MLP neurons of a small language model. Each row is named by its layer, matrix (down: output weights) and neuron, and shows model dimensions 0-127. Each number is 128 + 32 x the weight over its row's rms, rounded and kept within 0 to 255. Numbers have three digits each. A neuron's up and down rows have the sign that makes its largest values positive.
After each neuron's rows, "fires before" lists the tokens most often just after its 100 highest values on Wikipedia text that the model never trained on.

L7.down601:117122099145109116174075097170117114217119153131135137199135166097139129083152122137129165093124021130093109156085140102117202126094138176122190194128130098135157153150092118174126144139213146116145074139096067140182092141095078179161131119177107125157088091125106149109158097143145110160158117111148089086113161098098087066127118094137105153163140168140151117172172092150192156117139
fires before: "==", "H", "In", "A", "===", "C"

L7.down248:111138124102128172153102118109115140172173116118078101145077145088114117103135061128167111162108112095097165112079143100124171143132103143085132153161168101197175142136122107154222098114127133150142118157148060175112171117141052139120119161152159094120081105115122136167203126103143115162181144140144123141153198138132109130121150148125154141127133169147103173133188144090188159130221
fires before: "==", "S", "The", "===", "In", "A"

L2.down49:132174178115152143125140073150181121114098088112139170151106111164108159169137127122152178151114139128174131134120168150159170183086137163151125132109109100140122170080134126015149106127158155117197137084123140102167151075136148095112149109101048156121120166107139151115142175063118096093087132130197093093096149132156157145082141085130079067134144102162119103096071158109092111129143
fires before: "s", " of", "if", "ed", "ship", "qua"

L2.down312:213132142129111108079082123183134116148117093122126145091100136125204152144114144106151117119134129119122175141137160120139180080125104110126130115112121175154087168157094158077115113150182089127181119160095132129174044121159137136203118087109158081118146162111175166074216151157116131144128135183097169135077161157167117177104065129120139164071112143088128135174155138140092188126090
fires before: " ", " (", " (1", ")"

L10.down709:099108156106128171133106066122103164125144167151153149096077080220147119113104098134176124139128150131086079109094075142132133101098077179103083159135088111111144163092145159153145126129094109137140126163093087077117152142080107151106126146087095135189118072155121128102097116149164121134114139127178107167095164049060098088053089136148169110142122147131134115125069118139101143153127
fires before: "ed", "ing", "ance", "d", "an", "s"

L3.down534:112140113158123089141144110057094114185097167100145171130161170149171147138100163196149129147125115099128122075132116107124164070150148179104166102157160116127174162125159144145052140106145121121100124126118159145170082174098150102139125176094111140153110116088094154170184167154135091169142116109086121132144176099113128091106184130092115100200114126163146187122129151227191141125168
fires before: "m", "c", "ce", "t", "y", "s"

L3.down466:095195113124184092139182134124179149134158138099057098101100128131163170147120159161154117105126167144122138092150125074109228143114127131159134151106163108111105109117111130094107134163162115131075148082161187110172144134180143114112073110181151106203126106117075168075132121070196089059090190128184101151109129113149133108131121110218118169109126147151131129101144131121113074137172
fires before: "\n"

L2.down680:125134134128171117152183158122072075152103073158095121157196190173196095143146145185099120087163124103150169097147089120098178112174102137090151188160118122145128151125171182121095140150168150116173159139124144126132138116085101157118149128072150123165122132108149101201107168058082127122164113152136097100131116119144161143121113098084164176131212111170167155086105087096048158148098
fires before: "s", "th", "it", "per", "y"

L3.down622:123088117108127076102151171117156151159129093151190093129144126159136064126164160155168085170147163104166155159146165154072108134088128131132107126159037150127131163129133128145158117146158116134074111158164069182099114150114185135123151121143132118152131171100083126020163103118116098138122149146086166098162162148107116124131179137114094178096155155155117096109103111168136181130133
fires before: " |", ";", "s", "\n", "ker"

L2.down161:151190123074086142118132140180131106182155128089087176143080106103142139130119130174126158139103095126160132119099115131110127137197094156138102071123187144116125136158134184118093142056158102110098140061129124115135129107144157097137117170134161170094128091086110150122120135103152095133120155177139129145101132079108134141147123110181055161049122139151130140126137098044105113170136
fires before: "\n", " He", " In", " It", " The", " On"

L10.down871:066136128111124103102154135170132157118174122121108149121126091153120121112132182116145129078140081093126124093131177089128182155179112068157141087163143143120177055160103119132127112133093127136103148095102149150136166094087115152062184084150163154185117055165123138189122141123111135098137141150128173178138166096154138159160177073147167109117157175180123202151079142164106174160155
fires before: "t", "ies", "y", "ce"

L2.down164:157103150111145087185124128112096150127142104136138071103143155140149182143156130103077089145183138156098143137115087143111104119162142099144144128080168142183113170088125111137138127126130109161107134117131162112112094139109160128192116112112112132134130116142045091119130033101171097142136161163134080083106131118152153136096163184112162182165104157197101149101151106190143114166144
fires before: "\n", "19", " to"

L10.down610:127112167150110115150179110168163143064126220078148218131152162131127087079159119096119153137143185137069113081084081180126167122151120140126096094124115180124163115106145103136068151069165117106127123129118100104154129091070195075152105143120131136131131092176213169111182110131181131119108085126117109136092097096171082146187136152070162090104119137175141131139202117106125146172152
fires before: "s"

L7.down670:110098113135140157120113173142082081113151125136199090109131144139103092125097175146122144103139139188074121127114135140099147084148194149154129108133149164098072145092151121111090075088188140091108143189116097137177131173126081156051104067086163120081145126135092091137126129098129193139130075064147063118102130158137138167149143148126138065153094130150088123143103105221121127146191
fires before: "d", "t", "it", "ion", "e"

L10.down366:066178065110153178125140135170137107041107152194086136176087133155092104130122131115162112182096141154099113093138088115123165100145136121117096139136157098158140124161148138105119148147088130112091149140138137102131155159122149158149160172113120123156151109111202111192144140100108164097089154160133102099138195126087108132155107127173109135092178157146103146156113176083076145125132
fires before: "ing", "ough", "ed", "m", "ous"

L7.down380:117084117077102165130092077166144116155110118076115091124166109117171095181170143103112088219156134052100123174094095078088147129138135081140139144122102121119085139159144164169127140114163113135105071123104125160148106146115134162186128146056113095182096114157117115104168147097166152131086153153059192167120159090091160193186096148114127163174090153178129105161165131097124130137153
fires before: "s", " |", ",", "t", "\n"

L2.down915:173157091132116106162138086108143182122112149108097078149242223129168153157105121135148105124123110102108084182100166161179123137168137144122147157122149179111145054155160141145119124137084153156083174158153176124120166122118149161156105161082164128108169123181127186093118104092106145103082139120135164140083120134114152143110087126110144123064134104152073086148144125097061081127111
fires before: "ed", "s", "ing", "ous"

L10.down710:073125165114091155114135084134175150142145132179033137123103198128069125145138136131133132158135100208131117201169133158114105154110107107110114136068103147123125085147105092150112092176139119167095102107105073140146189112146121164110060138126133121069100124136088165115147071083151208120159126087138106155119140068128176130160082145140094114167130118137101167144083121139154113184171
fires before: "d", "k", "e", "ri", "low", "p"

L10.down490:135093113153136078177096161113130090130143139159105152075146190124137121160141136127165096175124108124110136134114050150117077065138115121139125127153182071140151070111166063112137120175086162086102115145094133103138109145129088193126137136140144113129141190090176107146122140174152150202152085071082135123139116104108151117140107145201073139120120136115088198112110168127135164106110
fires before: "s", "d", "t", "x", "y"

L3.down853:164173096168101146120119127131126160074135100114077129106105135146116139130089123117093161110091212157109157147087188136170162116196167147106119153161152121134152091161118094099174126142142090097151133168202141144149103104130100093159146107061116170090191165087117167062147142033100126202064124146116128189133132127118079157150100176119095171103097097130141135082152144177152134120106
fires before: ";", " ", "\n", " |", "ed", "="

L2.down477:178167128070151127136121108134115093098145106091103123071133174108114140142138124046141092124102129100113154120052085127093143152138133159102124108136127126112177172141153100084204124094137169132146124102082136114141123099115081122087120130112161100171127188137122117165099129117124164132121137083161136078112155131097155132151103097141142088090099106154123103071160136092137094133092
fires before: "ed", "if", "u", "um", "t", "al"

L3.down661:163147146078114222137166150136118148162167149146138064103106105104107076145119119084147125135203106078148185120098166160134105164114146172184171158129161105118194119092073112123082090137106086133117094116105168135157136168118078134131135059098151155119129165169127126148129093166070159176096108138169211117108087081132102186146073158101163156095157162152144118129109160132133134149123
fires before: "od", "al", "ver", "ul", "I", "s"

L4.down491:128164127138093086132086172121171109172148176095061094133130104083134119142118118166099097108114127124100093146040144153120185121170129073165105119125134110077161113121131134098153143146107149084149111116081136163132117197110233129126052124122113116152119145142144119152160107200074132094072100154147106150198153153120110080129101119095131047146108123059118098145092160100127115121092
fires before: "s", "ma", "ct", "ic", "at"

L4.down360:112134150124146087126124136133100137243146166118095112097114125083116143175120157142113072076087166095114169139099119145139165131140159149148168094139105148136135143160120131069124123097146142123113161132175179101107129149178133171133135118172142138084080093110079118059121119022192130100179105152134138149064129141140115154139060139142107153150218154119158154130127082143172135155122
fires before: "-", "\n"

L7.down503:094156133076135115112079076124098127144136115127064164106103114109130168175152140115130116147076108088057167124125137101031179142167147173135114105141172083102153175169147112171174102081161114107147065125090091188171075106173126094135144170142171188098116079099128119146114126106139115145117144156110098094188124137136091139151142152133210110113126139164121119196121156193128115148159
fires before: "==", "The", "===", "H", "On", "A"

L2.down70:091069141084155094083135090127152167105118139125130159109125142100095172089083061096137121121154088156139101091129116094111087090117161146091192126143161138177126115077142139112209123204149170134106139111116093095140161158125101120172109144154166075113121149117109176098126101044116086139068174135153150126153098123154169112107101116157100069144101105107169073073108148189082133113091
fires before: "\n", ":", " |", " (", " "

L4.down87:089162066117120092158179076112143118133141141187147188075092095157126061166125066155160166142131107221121149109145113156086103082166120193136140139110082151167107166112117079187130121154132125130071129145115103186200128113122055187056101141119127118166143149126141161124144135092150117111111154131140120125119171137109114111132099141129111128147068078134177207140143107168129175097113
fires before: "s", "el", "ult", "e", "ka", "d"

L7.down834:137097134164119160140108079107129131142130142091107154101085104152101135104157156109204147140094144122070175184077109089166115159147090060126119100107144161137178118208126070149160118173155139109104116139131120126107133135161187173086134119108200108182168080067102127121172085174135151173138093102138121107149109141170115103123127115190065082114147128138143178083066112207115128124211
fires before: "y", "s", "ter", "re", "ep", "t"

L2.down237:097120092141174137125120180147148110143169124101132141125176184144218136161122145164163150157124100124136131129123181142099127065212112123099074095103118091079160157121135104095173162161129182105092171121123096123170106157100118148077100126168126109137181130111131132118136107121099132084120062111170075126077121106166163134158179097178169107083189086131098075107095128117058061146168
fires before: " of", "s", "ic", "ner", "y"

L7.down870:077153099117120136143145143140099121192187147108049201109111119169155066117169107086174141126054093103139124099144165111118156134186124101166120074124125124089165115143079145099147133155111117126145107113117155124169141095155154129124123125122167128108132133106125160148128083026094144139145200201092112107079094115157122111119152112159118091077121126091158083109146104141121143171117
fires before: "\n"

L7.down542:080116097110108101080136120098137165193127092145092151126069122116170064109144126080174174204109131175174115085148120168128158211128124110144154094119141118136125160174122176136144153140143146172111111100126083116082136112099128113174114151183133179090094149081115155126148119102136151077200122158105121110116137049076163143121148141093200179109103084083125123087090113131115091131116
fires before: " the", ",", " it", " he", "\n", " re"

L4.down495:174179135130136084092098140105110151169153139110125072082147100091175145138110154098182120121137137141099134093125111117098108084186134132129146123117108111166144133133115117189106075155119115133155124065073125071154123114198117172168058119134177121116065112125164078096168168150152083124191140198128130118095103148160170166162113108161132216125124171125163172082126069130168100098118
fires before: "\n", "-", "out", "ment"

L4.down560:099206187068079186105155177120156143111079141095158103163079149127161147080149114133152131189128154138150138090168067169171132103105140109108130152158112118132163132051144170144136167141123155187139137075143188142116145118104168123069097109102113115131090155115148129101159134121099138135116079125169159129171138134109102152093117116161148099101148073126099154118127137066093121169201
fires before: "s", "te", "ed", "ized", "ment", "er"

L7.down869:103116061084125138100195145124114176133202112163088108158116147144128105150119137128167153131125088093120087140154137097171160105082106163177146112158093107150156071163061174207086090166155130151191118158124144182124071124134106154074077097087086145150141111143116091175158111118082099120110122135176067132086140122122154106128112161114124113130101117139126118085159109134122156082133
fires before: "ion", "al", "or", "ing", "ive"

L3.down399:151141180130082175094103145111151105135145143067120072142179141145113092114124170171141047104126080184112140088129126117160078200151105149091145151133115152162180153112129102098147166135164179110141092117161156151143122177119182126114158166172107081110157106114083109095098146101156108108133091140121112219063100164088087132111067103131113110134098124135131189108156105069184130132108
fires before: "-", "\n"

L2.down939:120139149092148133126103091149102093065133091105125090120117124112138129117099137136131115182106075104139172120050110110110142162147115133158150137096085041160133121114121201095159132154126058148080133115106211105117132121100150103207153114169168081165126148159142108155044108075084139124156144153075152148025127152116168133144118120116154086050185171157127139167215125146094117162181
fires before: " |", "\n", " and", ")", ","

L2.down685:114182113190084137126085169116161114073155130153099070160119093159148140125131103140136158159092140153066064057107153176140131169112117137147187170105093085108144085090186139172153107152194127069149165119145073090170118137120111142091142126102118137076156127101073174099175175113103098133107130115105130136110152107142132062056125082096156129064192192142153097110123106117148127111184
fires before: "s", ".", " of", "h", " at", " year"

L2.down626:110118132141143098113149108139142089164101126119098077143098128119125096137109141131101091120113144100199109087096061100128206153123167149125154117081129127129081163102113090153118125127167129119040175072096148133130143109127113104063137115196121153121112076121087186161102121083144128108110114148175148114046106136099157167101140155129099154154155160132134180135093116121158084181163
fires before: "\n"

L7.down641:091093196119110168132167125083099156108125080115110153133114115177126131131161139097126153126130144159048130114188187145115126146090115096169155159168151117097130093162126169124081113133142189102165192159160155110098126116135085126129126092123090160136098122124089175168209128151156177069168106192102169077110100146125137152135197115179151132160137092134138140087085109172124193067106
fires before: "s", "j", "old", "th", ".", "ver"

L3.down335:120156088168180092118124141102160074100141142066103178156145132114129144096121113116177134102172060107137151116081144136138137070171142116145159124115131181097180188137203095108073113155163127133147102160086156151137172145103119111156079137142120064138133076114158142124104104135149073127135118131123090148162209138171126169137123120142173068108138049152116151115139115151112107178138
fires before: " of", "s", "ic", "ner", "al", "y"

L3.down66:143137122118177112162207107132130160081173115121119100106133129156142108114089132181107094123168125100139104102126116113105106154137191159112189081148114078173067214165114067168089133168152121143167143112156139139101117063100133160124149110134125123099169132118138196140106158129125099100090110098122090141133063136149155097140171173154168147142122146201111128130087128136126101161119
fires before: ",", "d", "ction", "e", "ten"

L5.down103:135097149190104150090083132104123168097130174065128106125130049121076092157124093163098123153130126079112097128121128147120155141164136176093138118118108121148092127075118153183113099166110139133150098144151192127235101116174145110106151149133144147123100146130063147136093204027196122098125125148141144079054118113127111124182150106159143106141138124166121174133142145123173047135175
fires before: "\n", "-"

L3.down812:088154131174084118121138101114114140095030155073135116126077126180151176142110178163147077110055121109100123152119184170156129135101144142083128129125128158133176104122126088081140108132120179102151089075128118064183184121081174080143083105111129106110141124118122133102095104000152097097136125191140123153105075129162124122102092141094132125153168119113081112166136034098128134163099
fires before: "-", "\n"

L5.down244:151139143129109154091137182156135110166120083172148125154154056170155148123176177166133221086101151142106114058116085112155155113142120169122062179162169104092157151152061127101103112116114096110168152108117146129147134162154112156102116098135132130200153133126144097141163108170169119093191135117167147123124114111154191117120121140163131111146183178159156113159108134132163089077129
fires before: "s", "d", "n", "ed", "ing", "ition"

L10.down96:125096082173141113143162148154087143130118164143097218121118116086058135150093083095112119122130152127059107121098174087118137120142094118107159178123150132139110156144163173093152119107142134097120157165062219110158144056115131076096105168115167155116175164126132186152132138056088136113141119142110161207135076186082092136215131121123122171135129134135078120082091131093065131087161
fires before: "s", "ed", "ing", "ive"

L3.down406:177138126209136136156113157147086089131086136127107085116120115132140191173130076105141133125097104104142117111109183213157128140102150167122115120096086147172163059156135127121102170088153150074059132158112179127168163100102133180147124154108117084144131102143109157109151099056105084130188115171104118182070140163144179112154148096174125113134103122141091179178136118146144163158141
fires before: "-", "\n", "h"

L7.down699:136133077150154170069133103140085141077144149063115165093153096128120123140086196134090151155165153112180097122103127179133130164091152121099089107129152098157165097179112107107107138086184134145073094095137123214087127135079135121116116094149158214131127142117164118132141134113153117076106070148109095155174088170117130184140132148147112155207077162154152084170148120114172113081171
fires before: "\n", " the"

L7.down287:084187152132138134136096179144175090138194110114116115194157117125072128121113132136159128104113087100097170136124077142142143135142135151150207063141110123158098118164147102124167106151076155128149148112165130130120091157135155129047138156072125129103124138175109190111103110141146129130084140133073133155115100090131083161151042133140112172152142115122132159145129176153162140125088
fires before: "\n", "en", "-"

L7.down521:135146097129142127154120143102143111150176167107032165087088092104103093190156072149118126122096113105115106135117117143089141146190144135145122077134122131101100156117144157155163170107107088119170109091120192119137074109138065136136102129175174099141116093125152153080166101052179162139135112157117112158140140078160087134114150089216123097112134182127114129136138132112165091157151
fires before: "\n"

L3.down472:122160145167105085098151143093147093123097125135083082097143096006136117116143179165121146169126148097157089077168099108145142141117162203151130163128069084143117187117122073135121119154129136079130131093130118145107126083105096153077168126137146125122090078168124113180136255037139126086122136149161098097113128155179152108106115198116142144092145084106160061151096067131147121147111
fires before: "\n", "-", " C", "d"

L7.down879:107123069069148073095109067135098118230104110122134128140052129143143121093109071126132079119111131151135126106107142129133126100113125115163130123141124162083085139114097104159136134112154098153087083135108100161147186151112063116115083109127129129150164132068120119141128150147186170119143146136102081070054168158171179110171179152134145115121075114157150118034127141169092141181080
fires before: " that", " the", " to", ",", " it"

L7.down235:089115158102158124116116129181152120112110121143180093152148107153181132160192195068135081151140112154074134080159068120130155124136143093116058153198141117155165117166108126134149079136096162090111087154122197104117138116135095156111112128123113132120143056143161148084184096122157148201133134127167069148087164131112067126128115134079149104154170176180128101116095161127171141084102
fires before: "s", " as", "ia", " "

L5.down386:201084165103138128127122161109106043122155196105159134196050117052062105131149146067139143150123124117127114144049145109121163142123055121054165134156124165107191125137090162158115067146136131152153175116107088095145140146194151084154141125066155142128158157138131172088145112187092120059168088142126092102115097159134209134110137116116131092126106089154180144141128074135151156104137
fires before: "s", "ity", "ef", "ted", "st"

L7.down895:158137156105115126107134067183119140199086158119136124114126097127183077108121160090170144082109075158135102108133159117140112187137144152101059118154136164118174167146181156135116118109083169151082127123134076134158127127105060138131137109191159142117126118124205184161125163011058129126105171107125116130091150150151161071188094128162127029091103145140152124160139200140111144079095
fires before: "\n", " the", " a", " ", " \""

L5.down342:135120134098073119155132165163179049116156127129129121068129087109109093162097136133137142169108146095077085087100147103145130151081152162105189147146115128117180192123128101093094191085159219112136100104097150121145124124120100135073082138086175151107155158157125126136088164123137102168118091142159134101120108158134098143174110125127175128114070123093149106093118177205147102120151
fires before: " the", "ed", "-", "go", "st", "if"

L7.down3:142147108120122101106132083152109088210174189119119134115081186102100062097133174101129067169102138078138197147136068109125139139150098119148115064194168160097092145147184092172150110138124091084118141114090176128133109136158165157134176113144158128100121105159132175132095121075178118142136128146151105189081122073144153092102156135137111102074172211099127107127069113114150132138163
fires before: "\n"

L5.down868:112105110142118139167107168131129150109181147126092076073082173175190120151123130060164088164137175093090130121150156124096144181161125099106188143126180123129173125171133098107145159090116205148122093104151101134126179100152142077139172172091088116117142141176137097133142123077088158188026151102144132083110159144120147118140112133166180128108098130139129144081096121128118073155139
fires before: "ed", "ing", " the", " by", " a", "it"

L3.down528:099166099120130092159135166099113107167126139101101116064127141076189134125179187119112134143146110141132151127147147113134159217190140156089092121109119108105140093113088155101117151117137085098130139132081094116146117126090140127105122076139076124115139140077136177143169180080131131204146114134085165123110071125112065070138119170173141130103144103126146186085056159090110205175167
fires before: "y", "ce", "n", "it", "ard", "tin"

L4.down775:123144141147120119145096105133141130146119149130105135166156201078074156147099120136174109125227160210104150153093142111190136172127163112170114101142142020161127143153163206127145122113165097118152133161117112182150172159124114137137109175068139072161142100105112126137175110075115135118162122131115069136101138062150131102089093149105102140114075165120117149131107074106117150112146
fires before: "s", "ed", "ion", "ities"

L3.down511:164105177126122139108151066161199136148138131156134137093187131150116092153085050102117123102138152181123135132140076114064175068126129144115159075154151150109107123160137122088162076144124126090160170124137219136151105172132146083184101146161136107104146140131128172176173089143140150121077127185150104163136133115188127175113082131177115121115168050120157132161125124134100191113077
fires before: "\n", "red", " 1", " f", "ence"

L2.down293:132097117146173095115091151093149159121089115040149146084151154157151145088123116152102123101129126150129154110163126149119110092125109129125157156159099122142098156166106151123105121113167065114187173148157135093187123165158086089142161113110135103141122057111107162166092180096182065117158129096080129124139133119129100173117184178193101151119164149138065145156187084062121132161144
fires before: "\n", ";", " |", "ion"

L5.down110:116141101091128061090142133111203088181134108165180104119077127142142148184118135062119117115120170138121096149172153154130115130127080091120139063112103125083161170143151163154136151114167084104125174143152167179158121167152095110102134097081130146164121108137160087173140068134074118180160111187144097063116110133089130127112142095168158107151120148155142128068089078115129084176125
fires before: "ine", "ion", "in", "er", "or", "y"

L5.down524:139126144158161073079060131128086180176119123101116126088108151149110088164137104086162101120163079104146091133132062100123119143136115059183188100101092154116081135071214130142054172139147105135089171181150146115146091139105205095151154118096104144098082054180140111146104115106180073088128119123149107142154155148109097129137134167165072141173131168147135109110156174164151062134148
fires before: "\n", " "

L7.down183:133120088156171138158073132068121152065105163162152147148145102140145144109157148066150075151097140129152105124102132108147153197073168188155161157146122165114080169128102165145099132129152131083139107093037118072149155097142091133114124123087116097174096099150145188150178151143150142130159114081107100138116119134144116160185159150148104102130094096096136168133119106093101136040196
fires before: "ed", "ity", " to", "ing", "or"

L3.down602:070046108145115138076117106120199116139122140112099122120173201115140083155115101098129105120175138116112088096087069095074124165151191126079144140116149061119099145124106126119173221107103153101129115116170145121129137127161141149156154100136137108120128140153087255127129137052160123122110140186121090099141090149130169161138097139097171095126119119155183136140096112142104096153131
fires before: "\n", "s"

L4.down51:151136110137149143153150105081103175088136129138119087111132105109103157065064129131119175123207181157122152137095172175158130180060148106085139105134180157164189106115152191131103092128072111055168160098126145121135098123116085132145072115120128110178126174139166098163149156062094133142113131117134118165159095096197127157103107170132163102121164096208138113128096118177146183132124
fires before: "s", "ing", "th", "it", "ed", " "

L5.down837:172060123067132131121119124114135106106178084136161070126155130126131101156068162132184139114130076117124106110178131145182150124143118144192129111095131152084111180165139117146114142119105129110159181140124103148129091117109149100113164112066151114162153148162092190116157211135117159126136138155191177094096108142156075132072121154141092051096153043140124135131108126110132150162174
fires before: "ed", "t", "if", "al"

L5.down542:161140150111135140168125138133120177108141159098086080141103159109156149092155166086069125145130133147134098134116120076133177136102107119160135106126081139094065094159115056156119224110143115111164122182162161132086086160086162099066126108177178166116132122150213104103120111069160108156097085112130157188110061075116107118110111114096087134160119157063096161118077106159150099161118
fires before: " the", "ed", "her", "i", " ", "out"

L5.down381:136103156113200152139166114158093102123162101137116151121110154164119108120094104110153127128089123108231092172105106207114139175095107050135143136140176141133118150118190125109117121115154171093106157159120107093116119092166099037128170159116150142115142170129138152165163079083126169123154095148183150149106106110093147098082067117099098120115090145075107138119059059134126134162105
fires before: ",", "ment", ")", "e"

L10.down6:027159128154141127117147141109163124062131165105124139118167104132146128111123098083132160126141138138104126113093182173201161121124104099159132210144139155145215186141126140201105154171101109088095174100111127119147148155167130085146062126137066080132089097153095190126163086163161160114110195125177117130142100144137157123123179121113120143129134103084139093117126126139143097125152
fires before: "s", "al", " and", "ally"

L2.down483:183161135126084133139090117154143138177100146127168143108128107166132198057126105097103150165070194173090115119086124145103166161138122101095084155197106177113159130163074183111130103190169151106060117138124214154085129136202121103141111081118136123147181128114163155137169118149044112135157114099152147124187162104129132151118154153107059143121122129073091145137137163135181130123083
fires before: " ", "d", "s", ")", " (", "^{2}"

L4.down473:135129114123105127122178088162110127070157167149025098127111103115133146078158113099105107074118126114176092156147145107150136120117119198119153140153104097112145143108114084136111145151187098102158157158139151140148161203113160113149157138205086102088016112111085149164108146173110125114088096158087127133119137148120131107114098114141085114119122101136123191159149105117101143073108
fires before: "\n", "ive", " f", "ar", " 1", "co"

L10.down778:105121133091144147137195128158109116052213152135156162143094140113110123077127163124089073134164169142178141144068148175114124115110154148097109138148091112155088117129126102136171122118114111144130126178225065127135172140091085165139216086155113162124080139130177220176139137032154153133069127132073089100127135116110153147113113107104077118097102124136116205124133111151177119164149
fires before: ",", " he", " the"

L5.down136:166108143120086092177074110164191051134151095091135107151121080191178102130156124105147088169111167134151120147135153137121118164098119150191138139100117171114138158134107094125187135152153185117119131120055165163125046177196159144134098199147153159164078114109164149095216136111119139126145140179114088183113106097122120179133105123132134147115162223125078182181125132103136157129112
fires before: " (", ":", " (1", " Su", "ron", ")"

L7.down832:137097135132121143137125157114108145203140126082186179119073072084143109113134110165092139097070140155091121129091110179100180082121132101124156177098119117100193113207102131095129124099149112104155126104135110141104110120169075171099167137126173145174103132120099140144144158187156144111167162152116143099135133144239121147116153160081145156119165121141124186125178112152160166145127
fires before: "==", "\n", "In", "The", "A", "On"

L3.down482:069125129086137117119162135125158078092096101100093096113124107103142139125092113105148161133088129096199078135149171130172163073124108167116108092141183133188163132107158132168099162156113083123042107124121198159120122161129075109129124135179152150119109122126110206096090077094176148079157126079149129144158115092120119088105125168145180121197097153168143167141082108124149057099125
fires before: "\n"

L7.down863:109125145156143117130148144081100094253170147108064125114091105123071101189144094144135126094107115112105146091054098118137151151128108130098116096164101096133133131153116123140168134099120079150107093130081121190145096090139109100147109110135182116086123092108107186098141110010151108142118110120105082140093154140170118164152109108190183142142087149109139095141208111118084065120183
fires before: "\n"

L10.down27:147139185121113167116149093091102101149120147132104174146089141122079108119157122086156157144124121102060158085113129172161164102123101069166131099184108102157119151183079146174118122112095138086151134145058104127197146103124055136169084060104123165111118163101212170074182100197096075119128107174149123134103066113149175125180137194119146124173089175146141160115146119123117136148142
fires before: "s"

L5.down617:163174126118095113112117171124126138177110134221072070148146112126184151220148166131100160137117170113119153149170138161144134074134133149208159078064098108145110107067142121181099133112148072167164173119099137167082127162101113114117129124170134143142155070087137123117129148161116152128144184058169168136117101075081099127124123103125095138088123138125109131135079184148096132086084
fires before: " ", " −", " 0", " 5", " 6", " 3"

L7.down132:106139149119128145117196111118105109224163113161128110110110137076138104076156155149155155085186102072120184110110092149180127125188173125094152125116084176128142092131162136073168178101089165104174146149170079133113079119131085159064146069146187081078096111130104114127154130014159140125184097104111139148118156157134137135133130096153116112095151095108128088130125072161140092085120
fires before: "\n"